MLP neurons of a small language model. Each row is named by its layer, matrix (up: input weights; down: output weights) and neuron, and shows model dimensions 32-159. Each number is 50 + 12 x the weight over its row's rms, rounded and kept within 0 to 99.
After each neuron's rows, "fires after" lists the tokens most often just before its 100 highest values on Wikipedia text that the model never trained on; "fires before" lists the tokens most often just after its 100 highest values on Wikipedia text that the model never trained on.

L5.up341:56 43 42 56 48 55 64 58 58 53 54 45 33 50 57 57 80 51 58 66 35 52 55 59 35 36 62 64 44 59 39 60 56 41 40 59 45 58 50 55 68 56 67 69 39 35 45 18 51 51 69 25 58 48 39 56 44 44 64 41 51 53 48 52 55 31 64 41 58 43 60 37 53 28 77 39 56 43 51 59 62 48 52 31 59 50 37 34 51 40 42 61 38 49 47 48 55 46 56 27 63 31 43 33 48 32 43 58 34 53 32 47 54 55 42 32 52 45 37 36 46 49 48 44 43 53 53 47
L5.down341:50 29 49 41 32 65 59 42 33 49 64 66 49 48 42 35 56 50 39 57 43 45 56 38 35 78 73 58 58 48 47 49 59 36 63 54 44 58 49 71 46 39 47 75 73 37 36 62 60 22 60 44 52 63 49 46 42 54 60 35 46 37 60 59 41 48 61 57 61 51 48 25 54 40 30 54 42 64 48 36 54 44 55 53 54 47 44 26 51 62 23 38 51 41 35 43 45 51 47 40 52 34 53 44 68 43 46 44 36 42 66 50 66 37 54 52 64 48 56 52 67 47 57 51 44 39 61 58
fires after: " |", "\n"
fires before: "|", " ", "\n"

L6.up69:54 48 48 40 36 51 51 43 60 51 34 19 60 41 64 47 63 61 62 41 68 60 44 36 58 54 45 42 42 51 62 48 71 74 55 55 35 54 59 48 31 67 58 44 40 42 58 50 32 43 46 63 40 44 42 47 55 63 31 54 37 58 54 62 45 51 62 46 53 54 69 54 56 25 59 65 63 46 41 43 50 61 58 44 74 43 39 35 37 58 48 63 31 55 36 40 75 38 49 29 31 57 58 44 59 65 68 60 43 46 51 61 61 44 47 55 49 64 52 37 59 71 32 33 60 52 49 53
L6.down69:48 56 33 62 57 37 68 54 65 54 56 29 57 57 60 56 74 49 43 63 60 57 26 43 43 34 51 35 48 27 42 50 43 75 68 37 55 47 63 41 38 72 55 50 57 50 81 46 50 45 49 45 44 47 42 48 50 48 65 40 49 61 28 51 58 64 56 35 45 42 44 39 72 51 34 63 89 56 54 61 19 61 57 45 55 55 48 33 43 64 64 73 30 74 54 42 54 40 53 51 51 32 67 43 50 66 50 44 55 52 37 47 47 40 41 45 55 46 55 47 39 70 41 57 41 47 47 49
fires after: "\n", ".", "-"
fires before: " ", " the"

L15.up126:47 51 50 44 56 34 54 73 65 44 34 49 46 65 57 51 38 42 37 39 42 48 54 49 61 31 59 39 41 57 61 21 78 67 59 50 63 55 36 42 65 36 63 51 56 44 42 55 54 43 50 57 37 53 44 56 62 59 40 43 59 71 50 51 39 48 43 64 37 51 56 45 36 50 74 43 42 50 48 42 37 41 60 30 48 60 62 78 59 46 54 22 52 57 52 72 49 53 49 39 46 60 46 41 61 57 33 46 51 61 40 57 63 52 44 71 41 40 57 51 52 49 57 49 65 56 38 43
L15.down126:42 68 50 52 46 85 49 37 65 50 59 42 52 55 42 54 56 37 55 32 77 55 59 44 45 70 67 62 41 45 44 75 53 52 60 43 40 71 49 39 51 47 39 32 25 60 54 28 64 49 34 54 61 62 52 40 46 43 59 35 52 34 45 59 55 48 42 49 47 47 57 77 60 54 33 47 65 52 65 39 60 73 49 40 45 49 34 44 46 42 44 52 75 62 63 46 40 66 57 53 70 42 43 63 81 48 56 61 54 64 40 52 56 62 39 41 62 62 64 43 40 57 45 29 44 42 47 54
fires after: " In", "In", " in", "\n"
fires before: "1", "2", "=="

L6.up66:59 59 59 23 60 48 65 61 37 62 49 41 63 62 46 34 59 28 37 59 59 44 32 41 51 16 41 42 55 38 47 50 59 60 38 66 55 56 46 59 64 48 61 30 34 28 55 53 54 63 12 57 41 66 46 62 68 69 27 53 67 50 63 69 57 66 54 49 48 58 43 40 57 57 61 65 66 18 52 52 34 43 58 50 31 22 63 42 48 52 53 25 50 46 58 61 53 43 68 29 43 44 58 30 34 75 52 64 21 65 58 43 59 56 46 54 50 51 62 43 42 56 51 59 65 46 59 47
L6.down66:65 39 64 26 66 68 62 81 47 56 50 42 59 50 57 38 55 48 63 53 54 54 45 62 50 41 43 36 42 42 45 35 34 46 39 46 77 43 66 57 45 50 57 42 46 33 53 47 62 44 53 69 27 40 61 39 74 63 50 57 49 52 51 48 55 62 68 67 51 56 61 41 56 54 36 55 65 56 52 45 37 20 54 53 19 36 38 41 42 54 41 43 56 55 38 41 58 48 70 35 20 31 61 30 41 43 28 41 34 52 38 54 59 55 53 43 72 65 82 61 40 39 48 57 62 71 38 78
fires after: ".", ",", " and", "\n", " but"
fires before: " was", " is", " are", " were", "fore"

L5.up1269:42 63 68 53 41 38 66 66 50 52 42 45 41 43 56 34 34 52 53 44 34 54 38 55 56 63 47 66 67 42 38 37 56 37 37 52 58 35 52 36 56 32 60 79 48 46 54 42 52 56 51 38 54 41 48 34 60 40 56 57 48 38 41 44 38 42 60 52 68 69 58 42 38 42 25 51 86 45 41 31 62 56 57 43 69 67 66 80 69 55 33 43 39 27 45 46 63 64 69 42 50 42 74 36 26 33 47 66 39 40 42 53 35 61 56 65 38 42 44 58 55 46 48 49 70 48 30 63
L5.down1269:29 41 65 53 67 56 59 25 59 26 50 55 67 71 66 44 49 61 41 49 63 51 55 45 54 40 49 44 32 55 41 57 43 77 53 75 63 67 60 50 54 63 49 74 59 41 55 55 51 51 56 48 57 49 57 64 48 55 51 40 61 57 57 42 40 53 46 28 34 38 33 34 35 45 62 49 52 61 63 37 48 41 40 61 38 50 27 51 48 33 48 42 60 58 53 53 56 65 49 45 55 35 44 52 56 53 62 38 50 65 49 53 57 39 50 57 40 79 46 78 25 69 52 48 49 48 68 51
fires after: ".", "\n"
fires before: "\n", "==", " was"

L17.up1276:35 54 55 32 41 60 42 44 23 48 47 40 55 74 52 68 82 33 51 52 42 57 40 47 57 32 49 38 55 61 41 49 65 48 46 43 47 71 49 38 37 63 55 31 50 63 32 65 66 43 38 59 55 50 49 48 33 76 58 40 43 55 46 44 47 46 43 58 44 32 26 66 43 89 68 47 45 53 29 40 71 47 36 37 39 32 48 62 51 47 58 51 46 44 33 62 50 54 58 64 50 51 39 42 69 38 59 53 39 49 51 59 51 36 52 65 33 57 41 24 52 33 63 50 45 51 45 54
L17.down1276:36 60 73 36 42 65 51 33 35 44 21 61 64 64 56 54 52 54 36 65 38 50 39 65 74 47 41 59 68 45 47 40 61 57 36 51 50 51 54 45 74 61 45 35 26 59 63 56 24 75 52 54 55 53 49 48 61 49 28 44 39 41 70 48 45 62 51 56 36 38 47 67 24 47 35 66 53 35 50 32 38 60 31 63 51 71 66 31 50 63 52 46 45 55 46 43 52 54 52 52 69 41 50 51 65 54 37 70 55 50 54 31 18 56 41 48 46 45 71 52 49 36 61 50 51 48 46 68
fires after: " ", " in"
fires before: "0", "9", "1", "2"

L5.up463:47 75 65 51 66 53 28 51 59 50 51 52 61 47 45 15 29 57 34 76 45 60 53 64 61 27 35 37 59 49 34 48 69 44 47 17 70 26 54 75 64 35 49 50 41 52 67 43 46 58 32 67 45 62 50 47 58 49 31 26 44 46 67 65 38 51 62 63 62 78 49 47 65 48 43 51 60 23 55 39 42 35 60 45 32 48 51 51 53 44 49 53 69 42 81 48 44 45 58 44 63 54 47 59 29 64 32 48 45 39 67 49 38 35 27 70 60 38 39 40 64 66 43 52 48 49 37 57
L5.down463:63 60 46 64 51 61 54 56 54 37 34 64 65 41 36 42 38 47 20 45 52 65 37 50 46 36 50 41 35 51 49 41 61 42 52 36 70 45 68 54 61 13 61 56 37 50 45 60 53 47 48 69 49 77 67 40 77 41 13 25 48 29 61 72 44 41 50 56 63 69 64 59 65 42 48 61 45 44 64 40 40 31 48 59 35 67 39 64 50 50 49 35 38 66 72 40 41 46 66 51 57 59 52 70 33 52 49 36 48 45 64 53 49 59 30 74 52 66 39 41 57 69 46 52 46 56 38 50
fires after: "\n", "|---|---|---|---", "Spec", " Preceded", "-"
fires before: "\n", ":", "==", " of"

L5.up697:62 48 51 48 38 52 41 27 50 41 59 52 41 64 27 73 51 47 40 41 59 47 57 60 62 42 30 53 56 59 60 62 57 34 29 52 46 41 57 43 36 43 47 52 53 32 26 59 46 81 56 58 31 71 54 47 36 39 42 38 40 46 51 45 19 46 25 45 56 41 44 45 41 35 40 59 53 61 40 58 48 29 48 35 69 62 50 31 56 48 43 48 40 38 52 50 58 45 57 57 49 64 41 29 54 37 49 40 37 52 49 58 60 48 57 65 64 65 63 31 56 79 51 23 61 40 43 61
L5.down697:54 55 54 47 41 52 38 53 59 56 36 75 52 23 47 46 68 57 42 46 43 59 71 75 50 64 41 51 35 59 52 56 51 60 64 39 38 46 58 49 25 35 42 37 37 23 46 53 56 41 41 47 38 50 47 55 43 56 40 42 55 45 42 59 60 43 52 49 34 45 46 44 33 50 48 51 54 71 62 57 46 57 56 56 32 44 43 43 27 25 46 54 39 37 57 72 57 66 59 46 59 56 66 27 48 59 79 28 51 61 42 50 55 56 66 50 53 36 50 51 35 45 48 45 40 40 51 65
fires after: ".", "\n"
fires before: "\n", " ", "History"

L12.up208:38 44 40 43 49 47 26 62 50 28 59 35 42 60 60 65 44 77 59 47 48 58 59 54 54 54 45 41 45 63 40 54 40 37 54 43 63 40 62 48 63 67 44 73 47 43 67 50 58 72 33 32 52 42 44 46 34 56 53 54 22 55 56 53 60 43 34 48 55 50 50 43 56 49 47 74 29 36 38 48 47 62 39 38 45 32 08 41 41 57 64 34 58 61 51 43 62 63 73 47 57 50 49 64 55 44 46 39 35 62 48 42 43 56 25 38 61 42 42 44 38 39 53 38 46 45 33 39
L12.down208:58 45 62 57 49 49 64 73 55 35 45 60 35 51 47 50 40 50 52 56 52 40 31 48 44 57 47 39 34 52 49 35 56 40 43 33 44 48 58 49 65 53 36 55 56 54 52 67 70 55 62 45 28 32 62 71 46 68 44 58 52 31 53 58 61 52 39 67 33 49 65 49 42 54 49 56 62 42 40 50 18 50 40 30 62 47 49 52 25 41 58 52 65 51 60 69 52 30 73 67 64 45 63 65 67 48 47 26 54 72 46 50 39 64 48 48 28 49 43 47 41 56 56 50 42 48 31 40
fires after: " |", " ", "1", "2"
fires before: " ", "0", "1", " |", "4", "2"

L15.up1172:37 44 55 44 48 41 55 55 41 48 51 45 52 50 53 42 53 37 42 51 57 57 61 68 56 36 69 42 42 63 52 48 71 28 56 50 65 41 47 58 43 35 69 44 28 52 48 37 60 46 41 60 45 58 50 46 43 55 64 39 77 53 61 72 43 35 28 70 53 68 61 45 49 30 34 54 58 51 45 46 41 33 38 36 67 56 30 61 58 33 54 49 30 49 55 39 46 60 39 55 56 73 65 70 56 60 59 37 58 68 43 41 30 61 58 47 59 42 45 60 66 38 62 46 65 73 53 44
L15.down1172:52 61 60 58 68 51 93 53 41 44 45 52 58 37 60 50 30 28 35 58 50 79 42 51 63 50 65 50 59 55 55 52 40 43 40 40 48 48 31 56 55 61 46 68 73 64 63 68 39 70 65 44 49 54 40 49 54 44 46 50 84 75 42 48 35 49 38 54 54 49 42 49 40 47 50 42 46 58 39 28 57 54 45 33 47 64 22 23 62 52 62 58 52 49 33 59 33 71 56 46 60 41 44 46 64 62 49 46 24 37 50 58 55 53 26 50 73 66 31 37 28 44 64 49 53 58 57 71
fires after: "2"
fires before: "1", "2", "0"

L20.up629:51 57 41 47 46 71 42 47 43 47 44 56 70 44 76 39 58 47 46 44 51 58 68 58 55 54 62 49 62 59 46 30 57 50 65 57 40 45 55 45 62 46 62 55 51 32 37 55 41 46 44 51 55 60 54 58 33 72 43 52 46 37 27 28 33 37 47 51 39 48 56 35 38 55 39 56 46 71 42 35 50 43 57 49 61 61 37 60 38 47 47 47 71 49 43 50 57 46 43 64 39 44 39 47 51 76 67 52 30 63 67 42 65 37 51 74 44 60 54 43 54 44 60 51 49 55 59 43
L20.down629:55 61 63 24 45 31 45 56 54 44 40 51 43 38 25 59 38 56 57 65 42 50 61 60 37 50 47 37 65 44 54 67 43 43 79 48 53 48 32 46 63 43 39 56 59 48 60 46 64 64 56 58 39 42 26 59 56 63 57 64 62 48 53 37 56 45 52 52 56 46 47 32 45 50 21 52 54 71 28 76 49 66 34 27 36 52 38 44 54 63 63 37 58 27 34 76 38 70 57 40 46 34 39 30 75 53 31 55 52 53 83 39 71 65 57 53 59 52 26 37 55 49 60 57 46 61 60 61
fires after: " ", "2", " (", "–"
fires before: "0", "1"

L15.up469:58 61 58 41 57 44 72 71 41 59 45 65 30 62 63 53 34 38 46 69 53 64 50 38 43 36 71 58 41 55 40 50 42 67 51 43 60 46 65 55 58 61 45 53 29 68 57 48 50 61 48 63 44 57 35 60 59 65 50 60 60 55 57 55 42 42 54 65 54 61 72 38 47 21 57 43 43 55 46 29 57 53 43 32 37 55 43 53 44 37 48 42 45 66 51 53 41 68 61 60 57 54 55 41 66 40 37 29 35 54 51 52 65 49 47 35 56 43 64 58 60 24 66 36 66 49 46 24
L15.down469:47 63 42 46 27 49 60 27 48 53 47 39 54 31 32 46 37 48 30 37 77 72 68 54 36 46 30 72 68 57 48 91 41 52 45 39 45 63 48 40 52 58 59 54 50 50 68 61 52 51 54 41 57 69 60 60 37 25 37 35 55 72 39 63 32 51 50 63 16 55 50 66 52 46 38 54 66 67 48 29 48 40 48 58 48 74 30 49 50 39 73 57 30 70 59 66 43 67 55 44 57 44 51 47 66 69 59 50 53 32 50 45 61 59 36 60 42 39 35 59 65 36 62 59 43 42 67 45
fires after: "2", " |", " ", " rem"
fires before: "0", "1", " |", "2", "–"

L12.up746:37 52 53 52 27 41 63 58 32 44 59 24 40 33 50 53 46 74 56 53 53 42 46 61 32 49 50 39 59 65 47 30 36 40 51 63 51 71 29 52 58 65 25 41 63 55 52 52 60 45 61 38 51 37 41 26 46 39 50 61 73 38 50 43 61 34 45 55 38 36 37 34 49 50 67 59 47 42 60 61 42 44 41 62 68 52 60 36 46 34 45 24 51 39 40 36 38 74 54 48 51 61 54 53 50 26 52 28 47 56 66 32 60 53 32 27 51 45 53 49 30 57 50 48 40 23 59 45
L12.down746:54 60 66 31 56 55 48 49 43 46 60 61 51 31 69 50 57 59 45 77 40 74 50 41 48 75 35 41 48 58 40 38 37 51 50 67 41 53 29 31 51 56 53 49 49 49 57 60 58 37 36 61 39 27 38 63 36 80 12 56 35 56 56 57 45 46 73 33 40 48 71 37 59 57 53 67 67 54 59 66 39 48 57 24 54 48 55 64 54 50 49 53 58 59 21 49 32 65 41 33 67 47 54 52 58 50 50 44 55 24 27 57 76 63 44 36 52 64 46 50 46 52 50 46 52 37 56 51
fires after: " |", "5", "4", "2", "1", "6"
fires before: " ", "2", "\n", "4", "1", "3"

L6.up848:59 47 62 29 37 61 53 32 62 53 43 66 44 37 49 66 42 54 34 43 72 48 47 41 48 31 59 53 65 47 78 29 58 67 54 35 51 50 38 58 35 44 60 43 66 55 70 78 69 48 64 47 62 44 60 64 38 31 41 36 37 51 56 58 48 43 63 63 53 44 43 64 46 62 77 55 37 56 59 56 40 64 40 58 55 49 47 46 35 74 62 46 61 48 39 28 46 36 43 50 62 38 39 45 52 33 32 51 51 49 47 49 51 47 32 50 45 66 31 56 62 72 50 56 41 66 48 38
L6.down848:57 53 35 56 64 60 46 31 71 68 63 56 62 73 28 42 42 61 63 43 43 46 36 59 63 47 61 45 45 48 42 55 70 32 54 61 52 60 55 51 49 37 41 48 61 42 44 34 59 61 58 48 47 59 65 44 75 65 41 46 37 59 42 48 41 44 53 45 31 57 54 60 30 25 36 58 47 59 42 51 13 46 44 43 46 55 55 56 30 56 41 43 37 58 54 54 62 30 35 55 59 29 70 60 56 45 61 48 59 41 32 32 59 65 43 69 44 48 40 34 47 47 43 53 38 43 53 54
fires after: "\n", "0", "6", "1", "2", "7"
fires before: " ", "\n"

L15.up652:58 36 71 65 49 66 35 53 48 35 40 38 42 53 61 60 58 32 50 68 53 48 63 29 56 46 80 26 50 54 46 53 42 53 67 48 68 49 53 48 38 76 43 55 34 57 45 41 44 65 49 53 32 40 56 67 54 53 55 36 65 75 38 44 40 44 48 53 55 68 58 43 38 36 64 40 78 49 47 45 55 70 50 57 72 69 52 56 52 18 33 55 63 68 46 39 45 45 55 58 53 49 51 63 50 48 74 43 44 59 24 41 40 59 35 61 63 50 33 42 65 67 61 50 48 38 51 46
L15.down652:36 65 42 54 70 65 55 36 32 63 69 68 35 38 52 39 40 57 33 33 82 71 58 63 44 78 55 66 50 53 51 53 29 62 68 34 32 47 42 45 44 72 62 46 66 52 47 61 41 35 59 40 53 39 48 57 40 75 60 41 64 36 44 55 43 50 51 63 51 41 53 35 20 26 31 56 41 51 56 57 37 54 49 56 53 66 43 53 51 59 43 52 60 45 54 55 32 57 51 54 36 48 60 75 36 86 39 42 55 42 56 63 62 52 53 49 55 65 46 36 65 27 65 43 25 60 39 59
fires after: "1", "2"
fires before: "2", "9", "3", "6", "0"

L20.up173:64 42 70 42 58 32 48 29 59 40 27 27 40 48 44 47 65 51 46 37 35 27 76 54 74 37 75 12 48 58 43 37 59 56 33 61 59 49 61 52 59 46 52 54 51 73 62 43 73 55 50 63 46 34 40 49 46 46 39 54 55 50 50 43 61 55 51 44 54 39 47 49 51 43 61 49 61 47 31 42 51 22 38 43 55 57 36 63 36 45 56 57 40 39 62 71 53 56 62 59 57 65 68 50 45 55 54 46 72 37 41 31 42 63 73 60 43 43 58 27 60 42 54 42 47 64 43 66
L20.down173:71 54 69 55 63 43 26 36 57 50 44 22 48 44 38 45 59 79 60 55 35 50 52 52 47 83 43 44 73 59 59 41 43 43 21 62 53 43 48 32 36 37 55 38 63 48 44 60 46 33 61 55 55 38 56 57 30 50 54 49 51 65 47 24 33 48 52 53 19 43 62 47 54 41 57 53 51 45 56 54 37 51 50 62 52 58 52 69 55 48 48 63 34 39 41 55 42 56 62 51 62 35 36 40 48 50 68 59 59 62 66 46 48 46 37 25 35 56 52 60 75 42 34 83 61 36 61 50
fires after: " ", " on", " over", " about", " of", "imately"
fires before: "2", "1", "3", "4", "8", "5"

L5.up1215:49 26 41 51 72 50 51 48 47 47 77 51 50 50 44 37 75 48 69 68 47 55 69 42 28 35 43 66 48 39 47 52 47 45 55 54 57 53 48 60 54 64 49 62 46 28 54 45 72 52 55 22 65 53 68 51 31 52 44 61 38 61 46 59 46 42 49 35 37 49 40 54 57 18 50 45 46 50 50 35 50 57 55 65 55 47 58 38 63 33 59 34 74 58 28 46 44 41 53 48 34 48 45 31 58 46 44 54 54 48 44 56 57 37 46 24 65 60 43 34 52 34 48 49 40 51 52 57
L5.down1215:45 32 47 54 73 58 60 53 41 53 55 68 33 38 12 42 59 48 43 59 31 50 37 59 35 64 58 63 46 63 47 48 53 56 51 37 75 54 46 63 55 44 51 55 68 39 53 36 61 53 65 28 41 47 54 61 56 57 45 55 35 44 28 42 42 52 46 61 20 41 64 65 39 41 34 49 60 34 62 29 40 29 57 42 51 62 68 40 49 28 44 54 58 50 24 49 52 46 53 38 62 32 61 46 36 42 51 54 52 50 37 53 60 51 56 42 51 62 50 57 66 55 43 21 35 50 55 54
fires after: "\n"
fires before: " "

L12.up828:41 35 55 49 48 40 50 41 47 40 25 47 50 43 47 72 65 42 52 50 34 32 40 60 62 64 75 74 60 59 25 42 54 50 26 48 51 61 37 54 52 31 65 32 38 39 38 42 55 48 29 40 49 46 36 47 35 49 46 54 55 54 48 36 56 69 55 61 45 43 50 58 45 51 60 66 49 50 50 58 47 42 52 22 52 56 33 39 68 59 49 72 64 50 64 78 45 34 73 57 57 38 51 34 80 47 59 54 29 62 47 55 50 64 31 48 53 61 51 47 53 57 44 19 47 50 39 58
L12.down828:38 48 56 35 57 92 35 32 63 41 67 54 39 46 66 56 41 59 44 26 39 41 15 34 56 46 37 68 57 62 48 39 17 54 55 51 29 65 61 31 65 35 29 52 57 54 52 60 36 51 57 62 33 41 50 50 68 58 39 42 29 59 49 64 42 49 48 34 41 65 43 51 36 28 57 52 60 38 61 47 60 45 39 60 39 48 64 73 62 53 69 43 53 41 57 54 67 44 47 59 62 65 47 45 47 49 48 52 68 51 39 32 40 46 54 46 47 44 48 40 45 45 51 52 64 26 65 42
fires after: " ", "0", "2", " until", "1", "9"
fires before: "0", "1", "2", "9", "6", "3"

L15.up928:45 33 61 44 60 55 42 52 25 27 73 62 74 25 56 43 42 15 32 51 61 40 51 34 33 41 67 37 62 79 40 53 35 72 46 70 59 53 39 71 44 58 50 43 53 51 32 50 62 71 37 74 53 38 29 52 44 56 57 44 54 37 49 68 58 50 51 96 56 60 59 70 39 35 44 33 51 66 27 46 54 61 38 61 55 59 45 86 58 55 57 59 57 61 59 50 60 37 48 27 44 52 46 48 58 58 63 59 43 71 55 39 47 39 64 44 52 67 50 36 60 52 37 49 46 46 65 43
L15.down928:50 44 62 46 46 80 61 43 49 73 69 66 53 34 50 43 48 65 49 46 56 61 71 60 57 63 52 49 48 63 36 59 44 64 58 50 60 67 35 47 56 61 35 46 42 46 45 44 33 26 51 54 55 27 56 44 26 34 56 51 69 50 52 64 37 36 48 55 33 61 37 43 54 83 43 51 54 40 43 26 49 39 59 63 51 45 63 43 30 57 58 59 46 76 43 55 32 64 67 69 59 45 51 36 49 52 54 49 39 60 43 43 50 52 28 57 61 48 36 39 71 33 68 49 55 45 65 60
fires after: "2", " the"
fires before: "0", "1", "2", "gl"

L20.up412:62 48 59 49 61 67 48 40 26 30 37 37 58 57 36 61 46 22 54 52 33 46 47 35 57 68 53 54 57 64 47 43 66 51 72 40 55 53 62 43 57 39 63 55 39 53 64 45 33 54 52 55 34 54 21 56 28 61 41 46 46 68 47 59 33 41 57 68 47 52 54 61 37 49 56 70 49 41 46 67 49 62 53 34 54 54 48 52 32 37 50 43 52 56 27 46 74 52 32 55 33 49 74 54 70 56 58 41 45 68 49 19 44 44 33 58 33 61 37 37 40 76 49 47 46 66 58 44
L20.down412:62 53 73 65 47 43 66 69 54 58 57 46 56 52 32 59 37 34 32 55 62 48 71 63 55 47 57 48 45 56 33 67 51 50 44 23 59 57 51 53 55 61 64 53 48 52 48 45 53 56 50 36 77 53 53 49 35 60 39 48 44 66 56 55 48 43 57 44 73 53 61 59 44 83 26 55 33 41 44 58 40 55 66 30 53 32 54 52 68 22 64 51 49 57 55 35 62 67 32 34 58 49 45 54 80 30 56 54 53 47 35 42 71 22 55 68 25 43 66 50 65 35 64 44 34 45 61 35
fires after: " ", "-", " more"
fires before: "9", "0", " ", "8"

L5.up157:60 49 53 67 48 49 32 57 50 45 33 40 49 57 51 45 62 41 65 53 36 67 48 49 53 60 57 63 50 62 42 51 65 57 58 46 58 53 57 46 63 44 56 61 56 07 45 30 45 54 28 44 63 41 42 44 41 47 58 33 25 49 53 45 54 37 54 55 58 39 63 58 57 42 63 43 40 41 57 66 41 37 35 62 47 65 47 36 65 58 32 47 54 60 29 33 67 50 67 37 44 33 55 48 63 38 57 65 57 51 57 45 52 44 67 46 48 58 20 41 56 58 46 38 58 48 41 61
L5.down157:47 64 62 47 51 44 58 46 37 42 46 67 43 43 35 36 65 67 43 61 30 56 44 45 28 50 51 80 54 84 55 63 48 49 61 44 51 69 55 72 66 49 50 47 49 49 46 50 55 67 53 78 64 50 43 56 53 56 39 43 48 38 53 56 37 51 77 45 58 22 61 26 61 62 52 49 37 60 63 62 39 44 62 53 58 51 45 44 63 53 39 45 68 36 52 51 47 51 56 47 55 49 61 63 63 33 59 48 41 50 43 31 41 33 71 36 30 43 38 63 51 40 31 47 53 45 65 52
fires after: ".", "\n"
fires before: "\n", " is", "=="

L5.up397:65 55 53 66 38 60 50 56 56 52 39 56 48 50 53 34 52 59 50 47 58 45 28 51 39 24 69 55 41 58 37 45 45 43 44 60 44 52 48 74 58 67 55 56 46 29 51 52 39 56 42 49 48 47 44 73 41 31 55 51 52 54 68 55 41 51 52 37 56 30 27 62 59 41 45 52 53 31 63 48 37 53 57 66 40 47 44 36 59 32 55 32 64 57 33 51 51 50 13 65 43 46 36 59 70 31 35 46 50 42 46 48 77 53 26 39 63 48 49 54 38 32 69 58 25 59 56 51
L5.down397:69 29 53 64 35 47 60 71 63 40 34 57 44 49 46 38 40 59 32 30 46 55 42 51 60 50 63 59 49 48 45 53 45 39 32 23 38 58 56 83 54 46 62 53 69 42 30 35 35 69 46 53 56 45 50 79 53 47 65 37 67 43 47 48 30 54 66 42 47 38 41 58 65 46 44 57 51 52 54 34 32 29 61 67 50 62 66 29 70 42 51 48 32 33 57 56 50 65 39 50 43 48 49 40 67 50 57 39 58 70 38 41 48 56 57 49 57 53 65 59 58 47 59 38 46 33 52 75
fires after: "\n", " |", " F"
fires before: " ", "|"

L17.up383:31 66 54 27 58 86 53 30 52 48 65 44 57 45 62 53 63 47 63 56 67 62 33 65 38 52 55 66 45 51 30 45 56 28 60 38 68 53 42 46 55 51 46 50 55 55 41 26 36 53 60 59 46 56 30 58 19 51 48 46 54 28 48 48 38 71 48 41 50 55 52 43 51 34 43 46 47 33 61 46 49 45 60 66 84 46 44 57 61 46 48 47 63 71 45 42 57 46 60 53 28 52 54 05 51 60 57 64 43 31 60 53 45 55 44 52 52 74 22 41 36 52 51 59 51 45 33 49
L17.down383:54 46 58 49 35 34 66 46 54 73 56 39 40 29 59 50 46 59 55 60 64 73 35 44 38 51 53 35 45 66 58 55 65 58 43 54 80 56 50 81 74 70 41 56 63 36 56 67 46 39 63 42 50 57 67 44 24 62 34 51 43 29 52 41 43 51 39 51 56 30 40 41 47 44 40 53 55 45 47 24 69 20 28 50 60 59 69 53 72 61 57 49 39 51 48 33 62 82 54 30 66 52 58 55 55 54 47 61 55 41 45 36 63 63 71 57 35 47 40 54 42 41 49 32 34 38 41 62
fires after: ".", ").", "com"
fires before: "\n", "-"